{
  "n_head": 2,
  "n_kv_head": 1,
  "rope_base": 10000.0,
  "rope_fraction": 1.0,
  "qk_norm": true,
  "attn_scale": 0.134,
  "init_std_down": 0.00363,
  "lr": 0.01,
  "lr_head": 0.00957,
  "schedule": "wsd",
  "seq_len": 128,
  "doc_mask": true
}
MLP neurons of a small language model. Each row is named by its layer, matrix (gate and up: input weights) and neuron, and shows model dimensions 16-143. Each number is 128 + 32 x the weight over its row's rms, rounded and kept within 0 to 255. A neuron's up and down rows have the sign that makes its largest values positive.
After each neuron's rows, "fires in" lists the words (lower case) most often at its 100 highest values on Wikipedia text that the model never trained on.

L5.gate34 [134 162 126 115 128  51 124 147 158 104 106 173 154 115 104 155  84 101 131 104 105 139 162 134  67 117 126 142 113 141 108 102 137  95 152 114  60 122 117 134 115 149 138  92 153  59 148 126  92 158 149  99 106  92  80  79 155  98  69  60 114 132 118 120 145 133 146 129 148 145 143 159 106 172 124 117  68 129 119 171  94 126  99 174  79  98 120 112 123 177 170 131 147  95  75  46  71 123 201 118 153 101 125  98 121 144  75 137  96 140 106 109 156  97 117  98 116 129 178 154 153  89 182  84  66 130 153 126]
L5.up34 [110 163 130  86 157 102 146 159 173 156 149 192 178 135 109  74 119 140 153 110 136 105  77 126  85 119 158 136  89 162 112 135 175 162 190 129 107 183 160 108  81  66 123 148 180  92 145 123 121 125 100 108  97 141 157  66 100 126  98 126 124  86 149  88 137 112 152 138 208 132 118 194  90  94 185 139 160 134 100 155  97 128 153 115 142 178 177 139 109 106 173 138 179  99  88  80  87 124 191 121 122 144 134 179 105 107  79 109 121 129 124 136 199 146 105  83 134 113  86 149 162 117 126 108 131 146 128 207]
fires in: "in", "metres", "s", "c", "coordinates"

L7.gate167 [139 118 131 138 118 123 177 107  86 164  83 129  71 137  94 153 110 144 112 142  58 144  37 124 135  59  53  94 146 101  81  95  51 127 130 139 158 132  71 114 139 138 163 110 135 106 171 155 123 133 182 139 151 175 150  84 131 145 119 170 118 184 139 141 135  84 140 124 166 110 131 118  92 130 110 143  99 132 163 119 180 115 136 165 112 109 170  86 121 134 131 123 182 162 119 126 161 107 158 106 155 153  98  97 135 114 141 118  82  87 139 129 130 116 148 129 108 169 121 133 143 113 151 132 156 210  87 106]
L7.up167 [162 162 115  63 148 188  90 140 105  99 192  62 117 125 142  99 107  54 128 143 160 118 130 157 221  92  72  91 127 110 112 111 124 174  93 136  65 162 125 150 150 168 130 164  93 102  92  97 116 144 112  69 143 104  98 121 114  89 124 205 156 118 128 115 135 140 161  76  97 141 123 105 141 114   0 126 156 109 146 105 126 106 137 153 143  80 122 103 128 200 146 142 173 147  96 117 131 171 124 104 158 124 129 143 165 138 140 179  78 145 135 135 142 113 117 104 112 108 114 121  77 103 103 201 134 135 150 114]
fires in: "been", "was", "were", "made", "subsequently"

L5.gate419 [153 149 100 178 161 125 127 130 154 154 135 106 102 173 147 148 117 174  72  61  90 130 126 138 140 172 144 162 161 175 104 174 170 171  70 122 116  72 136 158 160 149 155 151 130 123 156 149 140 185 115  73 176 170 118 143 141 133  89  49 123 121 140 147 121 117 119 132 145 130  90 107 139  46  91  67 127 156 122 119  92 191  76 164  71 156 180 128 124 138 176 146 156  96 108 108  96 147 147 125 106  95  93 118 148  85 169 243 120 143 110 147 139 165 108 130 115 147 146 122 134 118 124  63 161 150 138  49]
L5.up419 [109 152 106 126 127 155 154 130 140 158  92 102 105 129 173 146 140  80 101 155  78  73  82  72 150 128  82 139 158 104  96 125 178  80  61 138 179  69 130 116 149 155 129 201 110 169 122 158 117 101 112 107 131 155 166 100 133  73 151  90  82 130 133 179 122  95 117 129 162 175 105  95  84 169 131 135 163 156 122 113 131 180 117 114 111 135  96 105 157  71 110  53 160  98 109  92 145 140 176 110 159 181  78 103 129  93  86 121 137  80  49 133 143 111  38 138  84 121 104 182 150 146 102  76 131 107 103 120]
fires in: "years", "year", "however", "in", "months", "date"

L7.gate172 [ 88  96  71 130 145  73 139 128 106 125 177 139 115  96 144 188 127  94  75 121 123 125 155 151 128 157 163 154  95 141 123 196 145 140 144 119  90 157 205 125 121 153  82 126  85 177  91 157 157 113 105 125  80  96  95 136 109 106 149  92 172 132  70  86  94 121 149 142  67 121 163 154 179  82 105 129 182 123 168 130 139 157 101 134 122  71 166 161 161 136 137 122 127 120 131 161  91 112 128 115  89 162 148 122 102  80 135 152 147  99 182 138 124 108 138 205 143 111  88  91 146  64 187  91 120 161 139 193]
L7.up172 [150 164 110 123 138  82 189 108  83 126 143 114 141 109  97 151  66 145 121 133 109  59  96 122 127 104 142 136  92 131 132 121 119 106  89 143 152  86 123 160 197 119  76 167 152  83  98 150 157 106 116 143  87 190 159 172 142 125 105  96 117 138 139 126 159  98 174 211 120 127 137 161 170 148  80 121 105 121 129 107 141 132 168 195  94 144 151 113 155 114 150 112  97 128 102 153 167 152 120 145 165 126 126 190 126 111 166 196 148 154 163  86 107 130 106 181 205  67  66 120 140 150 113  91  71  95 157 112]
fires in: "and", "of"

L7.gate371 [113 177 145 188 116  98 149  72 172 156 115 131  73 166 191 154 137  65 183 171 136 125 204 183 118 126 156 214 153 130 103 147  87  87 115 104 126 152 132 134 165 139 122 161 116  98 168  92 195 122 136 129 166 136 129 109 170 104 110 172 135 156 141 187 188  94 152  94 170 166 130 177 164 136 114 135 147 185 114 148  66 117 145 163 105  90 143 143 108 113 131 124 125  99 102 127  76 113 168 176  47 137 166 159 148 154 145 158 117 117 122 148  64 104 100 140 122 120 137 120 100 165 121 154  68 160 117 151]
L7.up371 [ 41 120  93  98 113 139 171 133 138 121  93 106 119 166 135 182  84 142 130 101  97 143 158 165 102 120 125 122  81 118  94 102 145  95 126  65 172 129 112 172 129  98 168 157 206  71 161 138 126 143  93 165 148 162 111 124 152 139 143 110  77 213 152 136 167 168 101 119 184 139 125 108 169 132  93  86 166  86  99 155 137 102 149 154  77  83 126 174 179 129 145 133 116  93 109  87 119  75 200 115 180 161 134 115 124  93 114 154 153 121 127 128 120 152 164  92  89  78 123 131 124 124  97  98 122 155  98 106]
fires in: "in", "on"

L5.gate327 [ 83  91 128 105 164 118 130 162 107 124 115 167 148 154  78 157  70 106 162 169 165  64  93 116  47 143 208 113 155 135 136 130 102 104 180 172  53 102 186  85  99 142 149 105 141 180 114 127 206 107 143  50 150  95 119 112 169  90 122 153  74 135  95 130 151 127 147  85 103 151 162 120 174 109 125  84  94 123 155 118 114 146 109 121  91 113 111 178 129 171 116 160 126 138 176  98 128 111  78  80 142  65 117 185 137 108 141  86 136 132 143 173  99 146 102 130 162  73 128  87 126 109 154 171 123  98 136 160]
L5.up327 [124  99 179 119 120  93 127 123 158  87  95 134 100  97 150 140 111 153 130 139 150 164 161 132  77  98 128 115 115 167  94 155 116  99 101 136 136  80 189 125 101 130  53 136  94 103 140 158 214 143  80  79  62 144 166 155 148  90 139 118 138 156 116  94 111 146 141  62 143  54 121 139 134 194 142 125 109 180 128 108 162  47 148 155 102 143 138 186 167 141  78  99 143 128  86 148  72  82 137  62 169 123 156 182 134 135 132 132 124 162  71  72  60 111 105 104 147 109 134 138  83 114 104 171 156 163 152 143]
fires in: "and", "so", "if", "while"

L4.gate53 [146 111 161 180 158 105 114 200 134 128 142 176  58  76  82 122 112 132 129 181 137 137  88 174 118 156 111 117  99 140 128 120 192 160 126  94 145 103 178 120 147 157 151 151 188  85 125  98 143  93  89  83 109 153  69  75 100  77  70 134  92 151 111 157 115 133 164 151  63  99 111 189 166 140 127 187  86 121 142  89 102 212 143  90  90 143 143 181 183 100 159 102 134 103 117 158  98 113 143 143 151 144 140 101 128 117 112 162 140 161 131 129 141 139 150 123 102 154 134 129 107 124 133 102 155 158 115 154]
L4.up53 [119 107  90 124 144 116 141 133 140 120  72 112 168 190 128 116 140  98 140 120 143 128  49 173 120 132 141 121 107 132  72 168 116 124 100 125 120 124 100  99 116 193  89 117 148 142 115 168 168 190 210 119 149 106 133 123 130  78  71 150 168 188 116 141 165 133 113 109  49 118  87 120 187 127 126 125  84  88 146  99 104 120 126 149  76 196  68 148 116 121 143 104 143 148  88 196  89 145 157  61 158 113 172 118 121 154 118 129  92  75 134 171 143 200  44 134 133 109 108 121 102 156 108 119 110 115 164 159]
fires in: "of", "36p", "40p", "65p", "45p"

L9.gate326 [134 119 162 170 148 105 129 136 105  98 166 184  94  98 118 156 133  66  84 122 137 105 111 163  87 142 120 131 138  98 118 161 116  88 150 185  91 148 122 130 111 173 116 159  68 102 164 234  98 102 143 120 182 126 110 213 208  89 126  96  84 100 136 180 137 125  70  93 113 119 127 113  82  84 146 109  84 168 134 166 115 130  79 170 108 122  99 141 106 152 157 140 181 157 126  81 120 135 129 164 133 150 150 146  87 157 140 152 102 117 130 112 159 118  92 113 127  74 104 147  88 105 137 110 129 172 165 121]
L9.up326 [118 103 104 100 125  98 157 126 126 122 116 135 123 109 144 152 120  66  77 137 147 118 131 122 149 165 108  78 138 112  82 147  77 117 153 137  81 104 118 109  86 106 110 168 181 128 129 191 208 156 125 171 169 104 114 117 118 114 157  58 161 143 172 130 170 114  92 119 137  88  97 201  79 189 131 166 106 199 122 118 142 136 121 145 101 125  96 103 167 223 163 137 169 112  82  60  60  96 141 132  95 110 127 122 139 173 176 123 127 136 136 146 142 131 106  70 163 125 155 100  71 186 176 135 138 200 104 130]
fires in: "by", "in", "during", "of", "for", "to"

L9.gate262 [108 127 154 116 108 151  78 116  97 102  99 135 139 166 124 115 148 108  70 113 159 154 149  86  98 131  95 174 156 118 171 151  84 123 132  92 158 152 127 143 118  88  42 152 123  71 149 122 129  99 113 140 129 111  92 146 158 110 115 110 102 176 150 103 113  96 151  97 155 191 163 193 119  84 160  98 155 127 149 147 155 177  84 133 145 161  71 105  94 105 132 122 139 155 106 162 165 114 110 115 115 130 127  87 129 173  89 186 153 141 133 143 155 190 100  78 156 180 145 164  77 159  50 103 105  87 147 143]
L9.up262 [153 116 177 103 121 121 144 168  80 128 113  78 105 132 173  79 171 121 109 161 108  39 124  68  89 129 122 135 152 114 106 109 177 127 144 106 135 128 139  92 133 135 130 161 111  79 150 188 104 176 115 104 136 119 149 134 139 173  91 119 100 130  93  72  98 137 142  61  98 163 158 102 140 137  87  75  83 129  58 160 121 109 100 155 114  88  92 113  89 139 184 157 158 157  95 175  76 120 152  81 113 103 149 128  71 134 128 179  71 138 147 128 110 178  85  83 130 144 153 132 117  84 108 149  66  90  86 193]
fires in: "is", "not", "became", "as", "mayor", "become"

L7.gate309 [101 147 117 188  91 154 122  99 136 132 127  92 121 123  66 169 130 136  97 171 166  50 136 115 143 147  97 139 136  48 113 171 147  91 152 177 138 156 130 142 118 156 132 110  98 153  93  96 102  99 132 139 143  92 175  62 135 101 139 176  79 186  82  85 150 144 155 111 167 139 145 133 142 151  63 145  77 111 176 138 132  56  75 123 136 140 173 141 145 137 111 168 110 126  79 171 107 140 168 106 142  91 132 127 118 173 135 146 140 140 172  99 150 113 127 177 117 181 160 204 177 134 107 141 118 124 170  60]
L7.up309 [125 149 144 145 126 115  89 144 121 101 166 140 102 127 146 119  97 110 159 106 115 138 124 177 135 139 103 146 151 102  85 105  96 114 107 104 116 138 153 149 115 179  96 161 120 115 150 200 162 137 130 142  79 148  59 116 143 111 120 112 134 177 155 130 145 162 147 134  54 135 155 154  55 133 151  97 127 112 120 181  58 173 128 101  88  59  87 116 137  80 155  96 128  96 151  32 178  98 100 130 200 128 105 137  97  88 168 140 129 141 180  68 160  93 147 135 119  49  93 160  65 128 106 175 162  85 127  86]
fires in: "is", "was", "were"

L5.gate157 [124 125 106 153  89 155 182 105  79 119 150  96 155 121 180 163 151 115  93  93 133 127 114 112 163 145 136 121 160 130 126 152 111 139  99 176 139 140  75 174  81 158 152 135 147 143  75 142 169  98 133 187  91 145  97 164 140 119 137 138  77  85 127 132 180  94  62  58  36 114 169 137 136 133 116  79 165 131 114 119 138  83 111 112 113 130 143 162 167 157 100  82 144 111 146 169 163 130  54 108 161 157  86  91 100 103 203 109 130 169 190 132 131 123 157 200 140 161 103 107 129 119 148 125  81 116 163  79]
L5.up157 [153 150 120 192  79 139  56 153  63 149 112 122 180 179 112 145 125 116 113 130  86  78  84 120 134 112 203 158 119 115  80 138  88 140 120 123 115  77 145 114 140 159 111 109 167 171 136 140  71  97 162 142 115 112 171 106 119  79  94 118  96 146 115 115 114 113 105 147 101 118 102 126  85 172 149 119  95 148 155 135 156 119 118 112 157 124 133  98 146 145 125 124  93 203 125  91 208 174 132 139 129 135 195  67 104 181 131 137 152 158  84 125 139 157 190 143  68 103 108 104 112 162 180 171  95 104 215 119]
fires in: "from", "as", "of", "to", "by", "with"

L2.gate433 [103 150 113 209  88  86 141 110 149 122 151  90  63 118 144 123 147 139 204 142 110 139  86 134  92 101 166 150  77 124 155 160 110 132 115 160 115 115 108  95 131 133 129 133 120 159 138 132  77 135 126 120 185 138 138 147 122  59 133  96 106 169 139 156 208  82 169 113 149 135  78 150 107  70 179 115 153 163 113 147 145 174 121 149 108 106 228 151 100 175 147  91 126 160  65 137 159 100 149 139  94 114 133 168 152  82  97  80 194 164 171 114 149 106 128  99 146 104  86 154 101 180  84 141 100 125 166 165]
L2.up433 [166 121 102 163 145  90 109 168 180 127 113 111 105 151 154 103 149 107 143 144 141  73 179 157  90 114  79 144 109 157 135 159 136 155  11 135 146 175 148 133 107 108 131 108  47 104  98 169 136  72 115 215 151 102 120  85  77 130  94 102 152 131  90 105 176 140 141  90 127 129  66 119 137 139 150  85 167 143 144 120 191 124  81 165 156 128 162 179 134  90  98 105 141 142 166 124 161 160 115 144 132 118 139  52 150 129  73 171 127 120 150 120 144 100 140 128 113 173 103 166  85 129 129 107 112 143 129 119]
fires in: "at", "in", "by", "for"